Weights of a small GPT-style language model, trained from scratch on English Wikipedia.
Size: 10 layers, width 320, 8 heads of 64 (1 for keys and values), MLP 1280 GELU, 17M parameters.
Architecture: LayerNorm before each block, rotary positions, no biases in attention or MLP, untied embeddings, capped logits.
MLP neurons of a small language model. Each row is named by its layer, matrix (up: input weights) and neuron, and shows model dimensions 16-207. Each number is 500 + 25 x the weight over its row's rms, rounded and kept within 0 to 999. Numbers have three digits each.
After each neuron's rows, "fires on" lists the tokens most often at its 100 highest values on Wikipedia text that the model never trained on.

L7.up974:515470525498497527455506505485527472503497498503541439505460503513493513497484498502502484538453517535451496480505476510489519482495542519539471524483511550531545504525487500462467528481496515485515485476479467517515507526520492469530493528499489481440505473492519479528495497482489535488502444493469453534441522520529491470501525526545490483498514476493493542433481520519495460472529516477519499500489529431501520555492486492464484536513523498510482500550544504509477531523477561533488460554507507494511522518455486521488503468516550489504495528538516502486509502489565527526
fires on: " \"", "—", " (", " re", " '"

L2.up724:474516481477490466498497476474518517554505507514499509536490483495456552488542507560495504573502506497466501537475475500550503501540542504510493501448540496481520495510477502533462472517489522533497482477519515508483495509543510484510475460504524452510504471527527507491557463495499535491544516463512527471496549485530483535527501497530542483529500464518518522524496516547491470529520492508508476527475506493467518473483512508477496462559490490529495514512509468498538529497512500506530519493477487522526477478535467482521446495510468514535551517518464466494541537464498497489
fires on: " term", "e", "re", "ra", " named", "qu"

L6.up708:474502440485547495469497541503500483499485485511511491511480481463500522506516488485481494543532508498505503550459489486520466411536517516495512495537504520474511472500512454480498511517512529523530515491529512473534495484483499507487481493520478495503527498463490527521482500504496520457494469461524496557486511526528527511485546491399471502500453513497514480481526483513488490514462528498498515478515476506524501475471475441509481488513475486524504543497521501533533472509512499465505481525504510491508505468487516514524488495484538512494497532508522470465481464512523508509
fires on: "'s", " her", "'", " Her", "er"

L6.up1276:497523515517485495518507479514504508532481545501512448488474487477483515547527491485520524477517443517486445514524494531500509501478528505516498572540534500538525470468536489515504532517594494489511512491545519497513523528525476494488500463471509498505509483456517481475508506533470509520494486552484504520529509504511479497518543461498454511454489502543476505513490474468528528523501502546513511504497498507513491540532492489466511518479505485505514451507475474497496539499476453517523499489482504495501547459473534498507508472470506467527496517510468507526540507471506524489
fires on: ".", "\n", "s.", ";", "a.", "at."

L2.up129:516541570507468491478480492504522509518475535482453490478463493490521487471520485527519526530501516516486533527523468498499458567482493498525504444487455476485521486477475495467493528515543503530498504469464472484502512471501530534486525495468497527493482509515517490490493531468494533524479500468529509453473455483535490429522501478458471518492456503482530499480488525475523493459488499447500478530503529497465459480494537481466471475464463542482523511480479506509497514514517479507510492461499519493520529482530499509499499504466491524475536509495508459496481501512512471491
fires on: "\n\n", "100", "| Total", " hold", "\n", " |  | Swing"

L2.up510:516517520437449507464483495521510526508523560498494500512533509485510495514538462485516474493494480485473477512506495516513484547521495502501474524517507542519464506539486505552448508509559506531483494496520532519486566521498538461450520524484486480545484504490482446518520502477503510509497517523506510474521490483489448505500488520494513494500479494501482474485500483531501486515502480490545495442504485512526467535505458508480526515546473504507458510504505526475488489543440503468537476488529466510525501450464541515485504500508486498516511541508513462470502475509483523518
fires on: "le", "\n", "|---|---|---|---|---|", "77"

L6.up75:537483496495517512496488488553496474508534548498556510531494479507495533511485490525512469492520515557431523501487501487450536521448486451512530506509482467468534506505510479492491506492522490481516528486516519479486527492541518517460500521415527492526498503518532503501485452493492523510564529544496507510496474524493458488482528482483531456471509509493503512501496476475501514489474514479504516487534507526520470529518490479520495524511529520558484481462515490514478512497471467522532510467479533516438452513534479466540509497473527471455494529449494476481473516531496523517
fires on: "1", " and", " pro", " un"

L7.up784:526535471476511485471496437512480506515449541504495485489510555524513509472501518481474526462510504505448477501486577476474501497475503514522500476486475525503471486454547481485491488492477499481508519493529471556511460505461487529509513452484483515505563515513478501495488469496513500512442499457486514488522507515505490578471484503485541450483526467492478476510503490507498519489516480499525460483485502530483526502479551556526504479462512517490494490468490485507483500507528488483473495512536475528498516508518491518512517519558480473482514483507468465509469540473542498481
fires on: ":", "C", "c", " Rec", " rec", "| T"

L6.up873:543525514452539475491479485502520504506446455539472506492466517518505479469504533482538517488479517509520530520506418473498510513523492448511508488479532500507531497509525484517510509519501493481537475499488508488511546499521481479465499479504500464514554507490500487476526483540505520519509485478506525505498530530454511450472446526528501497490514469459485495502524512496451434502530534535539528508511522518521458524530482556499503500499547511533530498502483505529450523501506497504512487500508493491518537511463512551557504528483483492472480508445490512520534546488545566516
fires on: " d", " D"

L6.up812:500502514525470440543499488499526501510505507451497456477504533500494498510493488487461542481518530496469474543513510502481481515492511505517525550519518486520515503471548445436516517481504538520499489508540515509498533503495480536478508486460514503460517494493494481529469511512478499551540463477501438529550552525498482510510502529433496462512476506504465502533506487484505468497494485563491508479506473465545494540494486468487508468500480480514507550553495487479475510473491478510511442511465516507478539527486510516482518504499567499494517552514532505523468507526479490486
fires on: ".", "s.", "a."

L2.up1118:526517461503557493487506478507511487469515510497530482516515450527510500517492502491474454508480493480516500520468504552497500495470531493505487508500513514521494502507458481507472511536489464521495450497506492533542478575478517560481506485500509469506510551474485437511531501526470489474574549551485480489442520485484494512472498522513509460462524496510458481466535527521536516512503484522506486464481508499548459500521494488496514474509510465464509539479498488521530496525529482532513489512496522453460500533500522494495509500510499494521475506517507529514518475503542530492
fires on: "at", " pat", " Cat", " =", " resp", "en"

L2.up669:483477509531449508476479508501543537501484464476523460475536478500494450497446480476500502497458489491527528522540508473531494491475505511495452522498525513481498446523528494503544497522486497477479500474518524474517505488490476495467487499520526465434514531539477499488500524516531512485479542473464553528508487483516486511538476473480532473476518515524496536500534482520505476515499512488532477468509436511499505473458463490484456466519512499511517500534500543509483472525527464503506491488503463524517479497479434473522482488551511491511544512537493505465507511516515521480
fires on: " until ", " from ", " Released: ", " since ", " name", " in "

L7.up1035:497487508486471490513511511521482510477523471501492484509494439511455539547530483488501457472507503478494477516496471522506510469501457521468503449502524475503490510500489525531513465488493472471445522520511463501545501537504521488503532497514496528457523477466506509493482517537472500488512485454538485500477488520518450487499515497527558491519511496479468526512524493485513491459491527519551485519470498526446525512499496491493478472468501531479514488476518446504488546504510528533513499491521494533463518554514493515557500528445489505458532520437497484543528490566461535473
fires on: " Sh", " J", " sh", " | R", " | ", " C"

L2.up248:517499518484499512461494504504504504547556504486481505493461526500493485503497513529525526489493529527542458498511463484467529490545484517524506485474472474545500479497500498556498462497499493502557507528448488488514545513547463468543550477469476512486517511492491466495533507500489523466508485553508515496466517500504455456525467462494528526485475452479474505499514459503528520505482493492485486482511473515480472510514477508452486474529500517539453513461505521524473490500499534494503540480509493497455469496462519464503498499499442518472470501485493483512516510544494498479
fires on: "==", " str", " ==", "\n\n", "avel"

L7.up295:498511520437515526517533501515470531522496565508475506499497480503449495506502485416504439506466482522542550502491532501530468437504533494492501487471515474481504539491491486527488472495490472487504477520536471540530478475477479487542475483485499541512499501556501487465516481493481498510532481499470519466479513516491494516472515522470486548471513479471480517513507489491502484501441518512505475480510458496509486470479506502494463509518527505501517485496497525502483490492542525494473467505498479506507477456450505496519526541508461524495525519506494493517519479537517495475
fires on: ".", ":", ",", " for", "ov"

L2.up1133:488467503449472478440539489526476483438484466509517485470498487487506482510463514531507497523502460471520553493500506481503493502536527502484457459489481534506533482479485463504503517534517476456532496505490547488466493497495488528528523480510470469491479516506497509528570482486500495516500545511499473492502547535478497499501477526493483479473497484481479489526532528490447469530506501508531510488543565515494484464476467474476541486500506513481527485533498518502501501505482521488464533506507554489481484504527481481500515478535505527508492544499490512513514524459455542498
fires on: "as", "\n", "\n\n", " Med", "it"

L2.up876:485472503555512482555471524508513528498510466497495469492521487513452471489534471496515504508526501516417490542511522516500489495469491521519535502492540508489573445510469488521501514528510498498498480472499513527470473532526541533496503474471540489505506505514494476526510544497520486489484531485443528502517536498434492581478513517499477493512524440449505513494475493529502491454519483498466481509544500508438542470484492480487498490515497499481501517547509513476504494515517482455485532487506505526499554503474475523519532458522469492511519468462491517522537527493517490512
fires on: "\n", "\n\n", " of his", " of her", "er,"

L6.up326:529512514507505426530499498501488499504504548468482487482510487495497474479497521482520534484510487511451469524523528496494470511483546470513493454511467513532532537540496471519512543488491512473498519495499478528528510473510450482488465500441503518488524480465585475491510496502523544523538526495492491513554500490480490544548539530481519508507463478519469544564469500529521515476497511498506487498487502478445504523558513498507482515522523484540481503544485468519526520499518451478495517500488500497490548539507515462463484488469573491513486513532508490563520518537486492476
fires on: ", and", "),", "s,", "es,"

L2.up53:502506502495496513506488488465462535533578523527443499510490519490489519503519491547486481523508524498469489495497516481531519432522511468512512472492470491529524533499465491491446534473533547547505516506517490463504464520514481468511469486507498515505452514518492495511515498518547489537479566468476467502490536489454480498491469541509509494484499493495498555499543482523506477504481470503506488498561492471497448490503497505511494516506502465469471464500507510536519459481512507512497456522496518450482540528512501501497548499460521492520520516530501498492480512516477484477
fires on: "=", "\n\n", ";", ");", ":", ")"

L2.up436:462497488487463504496499487494478496506462551496534468453499492501446462527491524503483507507491480498520481511514485496519499490511547502514500482470518552497481484517491486504486477490545541517506500471521481516511521495476482475480542481573512488515475527532537517478511495482495499545531498489510520499470510506464451458501484455477522485506474473495477482508492492489477490499513540498500521459456482481483494548506466481551515539528460482443480488485531524449510492517528560536466502514473491492492519520499496502525478468532510488490495506522457492478529530486491501487
fires on: " El", " Gl", " Christ", "gl", "gr", " gr"

L7.up264:503489522487479546495473493506494509463462482553543493485515503487487495535514479498498547471472527514445475491489504492499508487499508483507528515499506528548471519475521527451500522472513512492467524478517471512526539505489535529533517498502506518464506480519490516500476520481541461501545504510508491511517496528506488491492473455453484496509510495520471529540532504502528506542494513466501461492508517474514512541508506462473477495505508472513498494467522483566486499466473475470488455453466531512485484527469524524506532466470492491510489571519504504457454531538520532526
fires on: " d", "2", "p", " s", " Se", "at"

L7.up742:555467507437483476530515505480530505456460513512510489438458438522444455443479460454488481504478492489502499491540485507489498563490510492487483458499510508529515565518486523560478516507539494500495480499511520495485492530480530464532505454463485480494496517484491515540529541501496500484511506515474503499504469523509479439507479515506537528501502452489496526524540511499509502428495487504481500456544507499501520522509482538496480491502510481463502492534488497485500497513537460518505501511506531494531547497534475513500472490506471474474538520512506491506522518529501538550
fires on: " D", " m", "v", " began", "qu", " found"

L6.up276:514521495459508527518477489508430533522482494482531493462486529487501488477503486505482515491476515500478478498491516556480518527475449493512493472504517484547521527485523513502475515466503435475478504501536510521492565497494510523473532581492531543454525481550527479489537501480487555429500500507518472486499548497479452447508529505529506484537494533473501517498483509501550471501515491499568542484498458513529458529509470455488513496508507491461503480498528487458478510497516506509528512506493550499507501476476530507519507475517526504484492475486535443503486479497489475536
fires on: "r", "ol", " El", " Ol", "l"

L6.up289:498503555486504470545519487513481515543490528465528469478493499493465470531508500466486439454495519534439469506485470452492485456477517504460470508512475499518520513528528518485483414520561479492511493476521486506488527462478474530481515493483492481478493504499564510503471501504487499487542528481486486516502505475467500511517487526487481535474531505512528527509494546530509521503469517504523494477490470477512492523507474438462505493489510484535570478527465521521498450501522507496523525504468520476524581534490493494471516502507496498478484543498560517538501517504455535477
fires on: ".", "),", "s,", ", but"

L2.up759:509562515522493508492476483474510517558496522504542486481501514455465514506499485491513504510491492466536471504510497508480476469488462527514482493495500503528452445496511545520559482483513551520522493496484499475519481487503465467521464483511433519546468493495541497524524492484533513522539532482520531478494466505487497505506518451489503514491487525510529452501511473450506502493520495435498509515519498470464480549486492427462460481500465484489482472524554507483505531488491496463508508490489538495479502512475517513458521501456466501513481521550470485464516510498534516534
fires on: " gr", " Gr", "gr", "\n\n"

L2.up635:487489483491528511486494501468495526521499481507470514491462496483490519496469517492571552516504485533501485511510545473535502464484477516473533467498482477498493527501509514547460497508488523553490499498502462482508519475494489513525548536472513501476523513533471481545459490460522471488472495476507537498513513451541493485567498504484479496521481553500486497552497525470490482506476511479505533488502495487527545507470481488477510564474519484504455500501476494517489455481469529475519512475534549545512496461503540515477513511501424528519534505504533486508510533498458497519
fires on: "o", " do", " Ro", "u", " |  | Swing"

L7.up328:479470491472473486491481536504487545528497515508474496504497504512500499500527482505480513482534513462488509457505479484528514493519498486451493454501517487450518490498491526528508461479497496520473490480503499513516518488440528473534473487493521500473534479544530466498516452519468510479495511503484513516527515480550495514482523490476511499469538499508482443520486526529469480495523505526490522515485482531489505530482529510497456537510543484527530487481497492505506561545500504447452481487487539567519432551488465494492517500537503469455514507492495503537532509497511533487
fires on: " Le", " Cl", "re", " | ", "le", "e"

L7.up597:515512516499509447513496515508513504489479542502475458523465493485534502435526479491497464484497472493485467469522506507440515477513529496555523522500484457526480524508512539494533544560533498475499483512515495474440496508463466496454471487481557462508474492494507502531496466508466462497469514471493454531466467501563487525505497496501516498463485524508482520518527515519555478494505500538517478498473521489495473486522512526452471483487519505494489507519495525515502497462496476511523511475525527479510529499486507475504513489496538491481547524513501526470517501527510514453
fires on: "s", " he", ", he", ",", ")", "\""

L7.up920:452491475490480510450488487492537491505478494481465508479497431478504496505533507486527500484435494459490517484478479463588465491515504498538504504509491492466494447524488485479493539455497512557524509432508496504523464538465504495502480487479552480527460462502496495522501536480501509514548482508497516477504490468478501582485493504515497480491493511523502474492516542477485478504544492480494505509499490477502443548475525485481503521513519467480513485518521493493462536502510505475473496473449541528514466545547456520500501546486527507477550486505519485514495527514485465472
fires on: " Bl", "le", " Fl", "e", " fl", " Re"

L2.up1157:488500465497504537510497491541525507515442504528492490608511512517473521504463509500462469494478500520436465461452512520503524517504506510498511486477478496554513496497503482516491473521501502479489474509483484490500508508478525496507504468521511504472516526464532484532478525507519519511530516519517504451548513516496456514509527466516466528495537491474498486523510463531518522514508495500480502493536540523501521504512433518508511507523488509526495527459496503486483507524461452496521510485533447489518520525495506485490478511512512452506541467447515516503493530521495497456
fires on: "==", " =", "===="

L6.up1123:486487504495519487478501533480498448492478540501488509450518524454526537522516465504533501522510541485514498495505513499498488524510507475483474518513490510447575541522507478500493526503485501481496506472531480525460454519465532502501537506532501451496537531507477555485483510532522498493487486493533467516498485515528492488493498480507473527481520462512547504505538513533505458486501511521529456475491444488502529521503467477519458479509554514538542508502505501527465526496529481498503525514535509505470510486505537512486547515481502512440513527504472478486480525532509490469
fires on: "ur", "est", "ou", "2", "u", "ed"

L2.up1161:529524518540480495505550478476449492525577462483536497486484481476483505461521508536487507449505483492512557484521513476493483522512503516494467515522481487528491502520532499580492487517492494556467506417514468486486433510507478500480524511463518496490506492519496455485541534531506508517551549490491505516482469508501510500538451511510524515517511466509516486448537498497493490500518461467488524496481503486466544462464503487564460514530481522487475520525508486491497496538514535522504498512501486496490505455474491507497461539506528500494510465548485496512509493503522514491
fires on: "ast", "ab"

L6.up601:543511481511465489505521514492444557497507486485514472467498532499500507461516530497474503460505522530527501517519503453454490544490514473448492534501482508512511466536466531498500519515479510522485474486522513479508496468454466499505503518548467471540479517494526501467494528464540541553570501489475499481491485568506495512524506490523540504503499460467500490490495497508523504419501480506476521521525477496454491538505476477494484497470471508521552497475493520493522476459487513488493480479482459493474554478506507487509492545493552470519510472502531524523506500518525497499
fires on: " the", " up", "math", " all", " her", "ab"

L6.up1053:507505532495496554490488497491482509553513447542535522507481526469488520498439498496496491504454489493521511492486499519503537480467517493514493504485492474497516461518479508485498470543560507480505453522513522557492498491473498523506488470493495535468483482477547520505548479489499522498537486508504495537507472504571525502520495509517484521512490515476516479519524511514505481466541476527437467498500485475459483478515513476506508510508500471469487497484494477484487501476545497481445485475501514484496535515471501511524481532495524499464498510460507448497469504477456524520
fires on: " w", " h", " under", " gr"

L2.up74:494486460490462503501497532507501488479480522516536452491538503500420509493522500543471482522515501542454478523547502536489442496512463562498491526511522510537483461541473509474479489484521500499470500511473470546474495541523522468521563511493501487485550537513494488530491504539478515469546488506454506470471520468518456489492504481484533484506510524553476458484500527525493502486532497533530493509505513520534519477494462484489506499482511491497461522518497502472552508489536507515509468509562507538540449503526483480482483469568470484479540511497498519525503528465500529509
fires on: "in", "e", "um", "le", "at"

L2.up502:516534482509507514481501523485535453491505499496554477469515532469471471490516518499493506520499513505522538522493514505523490496503526537457476530504514499442511497444486501486524492495474562496496530457477479530495505503501522501511479542477510494532513492509479539495517528511548502533488444517507552504473526500488496475498476524441506478478491510524550522493504509438500553477529492471487500513466498497466490521502539527502510481503491509514526509523529495499485477496505520501506475517457477511532488506485536500498509480544465529479533499505542499501490477532533525515
fires on: "\n\n", " election", "ord", " over", " Road", " place"

L6.up401:517444510483474505483493489470516466505529495475496489506505507489511467491501501498518568501453495517508493536535479509507510510472551454468532510486489502505459506452502511465509475481469472515500520497535474433491493516502519546526433493498464493471556491546519522494454454475503482490459495518513468516488507445524497495507478464512544513524481498469563509493534486487527451547519523521563500523505461497520511459481510509483511488526481509512503472527494513487486536520492481479501480532517485502546485530521545499480520508500513484477516512482544476480556531478527495505
fires on: " end", " sp", " term", " there", ", there"

L6.up581:500545543466506483523507489504495474508472542518497484473501497468515467507491513449480492500487484551479534464519506532514474536518502479466516502486542537515485554510509500499457522506474454507474511477533490508517524465499553503514518426479508495519508526517470492559504463500472476489517509478511456477511532528525493557508481474484494541496519477494497475491492496479485518537448530519497465472530520501459527478504520451561503499450460511482518500524477524507512496533501517518476506532524503524467472523510460495524488528511503494483528466541514480460489530489484533501
fires on: ":", "\n", "ric"

L2.up181:516535471543479523468485508442483478510556480481539474500515533516520511500472503479501514517500508508454422490506543482515500491497516502455481474509451520519553469535477520505477476520504523466513488505463506488504467534505471498504543515489478503485497450520489500501506525507543519528514545480484506498493515503488509538528481459509482473506522522540512506491564436518488520521475522460528496520520545519507489512521510536494512502562464498522492465488501493488486494520482544504525507514458491534503502545476492483527504523508468499531517517501485508476533494548486499464
fires on: "\n\n", "==", "==B"

L2.up591:438482471482533503529526505493460493473547485513534470473494465523510485484466462509533525500520528547525517497525528527511530462476504547483541488494495537501549484463439489482473496498473486503469520506520538500480552517514511521550498534489516500543483496516505502524531489494467493492554508509556487531456548491501512499446473473480529516507449451497493502555515517489472502498462490526514455496520507506502523502474516493506552459508501492513491475479453503498450474500475502484501502497475493504465480474466497501540468501521504500505486500536493518508533523505546504562
fires on: "\n", "ion", "ection", "\n\n", " station", "S."

L6.up419:482505505494518529480535507516486537527512507483513498483544502497496541505520544543467521497502495541495472429500508448492475500539502537504469505515483516547511502461521505495516513502467500484495527519521520499475512508519522537495476519494528520507509506504509472516498531450442515483544509511505537477505469508495495549518497550490549479531464567525518503507485490512495537495522509461483479479550462485515536495506506523490444531511495491483479527536543482473496559477487526453479534475483506517455504518481512543449556524444501479543505473506462526498497526534533490545
fires on: "r", "err", "or", " pr", "1"

L7.up8:501509488503450499531484477477450497520534487535493483542473442517517498532468551495463523480502520467525513489550458530503517492533509490481519516519538508467516468457489512515513485548493482528495495461495474524444533493444510513513459440466497493424523486502499511530516490502499507485517502487558519489479500473484470477513549476508493494493521480496485533454515501497475512507463457474518534529476499530453511492500499515518498567496524513517448523496481507472531458454517548479542516489512515489479509507477485497529492486498471525455456503487493448540493493497516534476
fires on: " J", " R", " | R", "- J", " | J"

L2.up812:492475513499490543512502483530472514496513519503548499599443520503486514473511484497480529516500498499487519467512484537504464504514523531527444477519452507504502509534517476526484500511484496502513545489519490495481477476479513560486495465446493471476502516504476506525496466493517520449570483516537515543493489483500476517518494544493506527488521506501502530502515489497476542511509488507436515495509462488515519487541466512474505539468470491466504479460486544489494479449512547493505513512529482463459476508502516520496514511483565539499510498495499482508463466536504468488
fires on: "1", " Gr", "r", " ar", " gr", " Ar"

L2.up672:504473464448460523472537517512484482481497502520534512473518511491474468482533493495530496494497512485522507490506493491533484507517493522481554473510498466490503493518486477560451492478494471515508493488505484503472519491521522445507519535531512497506481462477579472494511502536523472541491529486539503497424477479538501503455479443486521520508489519521536482485527440555499487534492511455488505504469511472554534540524484554477520540530498523543467512513527514505487485510516540489479530547534489460484527521491508492529504542481489490472493532523515478500538482510473494507
fires on: "\n", "\n\n"

L7.up962:500453496507480494494509506502511541478497492493469505460485515479509544524474453504542493470528514496502538535520527497494491506528497479504518528508538499545488510484478494448494478497468468525493495473461464503504530474440465483535518453495538482476469524506497524507526488510504490523502507479485452519482505507492477442511519478508509483483489483526521519507563551509525471502493502524473481487506506465525521532508518448506521522494501481525520543485473489533483479471489520458503482470490546450509461523496482504492517489489508483444475541506480469496503509518500475483
fires on: "2", " as"

L2.up403:493517538525507539478476489479487506500485470513548508440537516485467492486499404485492430489523514505502497511509502505495530508470512521501500480494478464521497448515460534511512497508482503501501465509497510488471490504491496506558459450498459531459493519508512464505565469527478479519482506488511523492454496446476494524496479517524458498425469508504493487530502512526506484506480480448484544485487509468492482470476498509518500504505525499499526492483463496524506538521520521541525464486477551524466512487500437457564510462495504502522479502479507457468534479486482509489
fires on: " just", "ay", "0", "1", "ional", " dist"

L6.up506:512505503463448498491500499535531490481490497442493518559476456511488517505515416538484517469459518506500531474510496451491476511537475508506525498498491484519505486467527511485497472503422502450503525450498452487534486490481541503494469506497563505487450467480510544501496488479503519472504493457493526517461468475523480508522498516548499477465473526526479506550490490484508480535472520490495488491475526549496529512511491478500517567478462510527516516480499483474552502527517488506476489557525492461517464499514500495490524484447503498501537492485565459524535519512500517494
fires on: "- J", "J", " | J", " J", ", J", " j"

L2.up1036:482492555497493558493488517462511504495449518461466574513516475532446522449499470499525498510456567532544552537519543487499531478467497484502506509484543541494507489509523476466515461523491482505472500509497437467470487456497448514515477518494497540528539464527476488498488502486477500487526499492526554512467483473496498501486505482488533493500523462540492457516516482479496513529519522497548493547496481513511482505509486494504516506489501459515516489511492475521528525489510466504496490513484492487498501503509515499459468492554507463526513503537492469469515507507485477506
fires on: " at", " at the", " At", " there", "\n\n", ", there"

L2.up327:485517487514557452501483493497449454507544511523502471482521461476545543539541465497532480531509485500494497514521526528498474450489502516496513498472488479497556485493503529495458509491531554516480520470540534496542521492549501518485522490508499504496503471494493491518531470516489538496487479518494512521490514497511510495479463501494533469484475501477513478500509474519514496542494504502538507483520541498474472478507518492488486499529455499460499513483535492523521503509475496508480529480511538547494480476498472516495530491521475485484500486507486491449483497546493481457
fires on: " of", "\n\n", " in"

L6.up721:527528520522464493500546517550485504507515457460488464546478438464481505493518473490519498497465487493468513487512502502468521488520551489534481523474494510514490488485539496497500491512534522435491539487508490452476490479518450476497493433512493504488482502524492503493500493485527472503485531510494473504513483550502486511497499531487506436561506513524514496470584541516501491506523508490505533526509491498535451525521460495475507516492464471506516539564505473491480502499520462472503508490535538480483484539518547513490500524461498518510493525502548499495498473477488506493
fires on: "\n\n", ",", " and", "\n", " as", " is"

L7.up940:511506501509471504520526511440507517539500504461503498499501486450519496490482473481488471483454490484500483488500520523532516525473480456447515478488510523503524495521529552548497551483504462525506503532452481507478490490499475527478492507488511476504513533510509560535515519453514501432483531528480507496456494468557537511475527513431518445484521549455475488486471479492501516489474483488527479492487528489475525518526484519516509508505517557516484515473521509533474480468493483516506548554487528526486524548531510477499486474476508507485489517506460532544476471473489481506
fires on: " On", " For", "On", " Follow", " under", "on"

L2.up1156:480525517500526463488490490510502466522476503502478575538504461518479491464482526507560507456458476533502488518497529508482507529458498506509500549500476497496463533505484489537530488521519463510442507508514475487521472507539460487500538516521514504520488502505436488529477526498477466427502524546519515491500494485507504513523535468423507499535512460489471491513490453486516529532498512514496533510520484509496506488444527468529494530492480502467505514520483478481487504527479496489522499523519478462523529511517447471508519451507552479487536495515527520498489503500489492476
fires on: "–", "=", "/", "&", "+"

L2.up1091:507493527510525518523488500466517522563541520480508504481459485485507494492547503488497516477525495477490507479486486480530505457538499436502534512452496510517509519496482494525466494518457492520493517493518510505485475501498408510489491518492518522474472488502508496484513515478482496506494500486496485497494499461465486469523478500484527440502535578460515495512500512423555495532495504521540516506463514510469534470477510518499508480520506505489548458533496484531498448494492541506519527475538483481505487525502487503527502520471492529487514536487463474516506520530521518476
fires on: " O", "o", " do", " Santa", " rece", ": O"

L6.up892:582467471469509518510476492520563507533476494542547485470490511509479475512500529517502507532492533553471528524488443500494508520518495442538522519522529482476508558484522534520494523487500483514476495493491498509514499511515478495526542493490475485508519481464476494522481499502491507515486521492472467495501469493510523476474490493503463481493465485488495443537497496510434476544475509508465508476465505509536460515510480529525503463498513476548526449509496498570469500504497483499419504512495485504520518484493517531482500492450500522523477502475531523516484509485548510479
fires on: " D", " | D", " of D", ": D", "-d", " in D"

L6.up972:518499537470486505501510469481493548488532520510498512479482544499508487457480471552479531493458477545518486475535538487479488474502505544528530491500521472484545506510476480540510491535473522489456529498483492477481470505444488511476462514506513537503526482467536528526532488529517460523545495495468494500500505491516488503444570486470513455409497495479486527493539511501537518495482480518497487454534507520512492518450486426458486508532475465532516535514483509494540501467481520500497510546514526521523506506489498486489517481469530453535514498485472488517497489528521496493
fires on: " as", " ", " to", ")", "s", " from"

L6.up94:497521528502506508493471470536509529470474479500487499528504513483472521462446528526498503506536493552487480461490478497465459506519491518483493470437534462457548489477511498498522509480508485508532520472503497512501491510496510525512496478433524491500553500502493493535474474521505478486517497480504497489532471526496519556501478548482485496510517502518505495473518526493448518517535444517495520508550483487496518507500486584480492513514528518493532512471482553496542525482508493453496496519466479499505520451491516510507479481460526506516451490509513491503459483484527499540
fires on: " G", "g", "en", "ig", " St"

L6.up981:514485498496516501509458548517429537495473519484513485532484535477471506526475526481491532506526481514471507506544516514508497507494512478512521493510492506520452511528505474491493501504478516465471525461489509531500539469484466509483492527475520466448472498495532475456522480518501537524527465509511496459497500483507527546483538511507440432514522516446494505482471503489515491539490465529511488461483516504514486525509496495512470473505525481531484562556509529469508503486515480532499519538488482521515528504481455503515483501524484528469519520524477474487519526492531476512
fires on: " or", "el", " El", "l", " and"

L2.up700:471491522521475559593496531527523511481516490511510517537500527499480464474521528502511535499522504505510427500498498471509454491488452493505501516484485479492512539517502507514502502490492518497492493481505513515504497485517545520487486477473503528524474508496551469440500530518527503510471516487502472495527510523559479467468498456488475468516502504437521481488519530505511490500481464471473530514497473532452492467468497470500496508492532547501493497535521496467516532523533484460515477474498493423495541490512530506510507460491498492496505498487451515496520503530458499514
fires on: "\n\n", "\n", ".", "==="

L2.up549:508547507546500485496547510456523497484534495475571474501512530495510487510523487518498505486478503517499481479481536488487445537461483504475506583505491448496503517524483448497498461501495539494514533529502507498500509509502451509526538468503502534534490526559533494490561473480520506539496540481462480505506501523480489541498470511517477487498468511464498493514493485491510465507510501547501505484493500517490504536508505500509513513519446499504435465490478528510477519493503500453502463479520551483507498529502517498513507539520466494502430506529487472472466519552495501466
fires on: "\n", "===", "\n\n", "====", "= ", "=="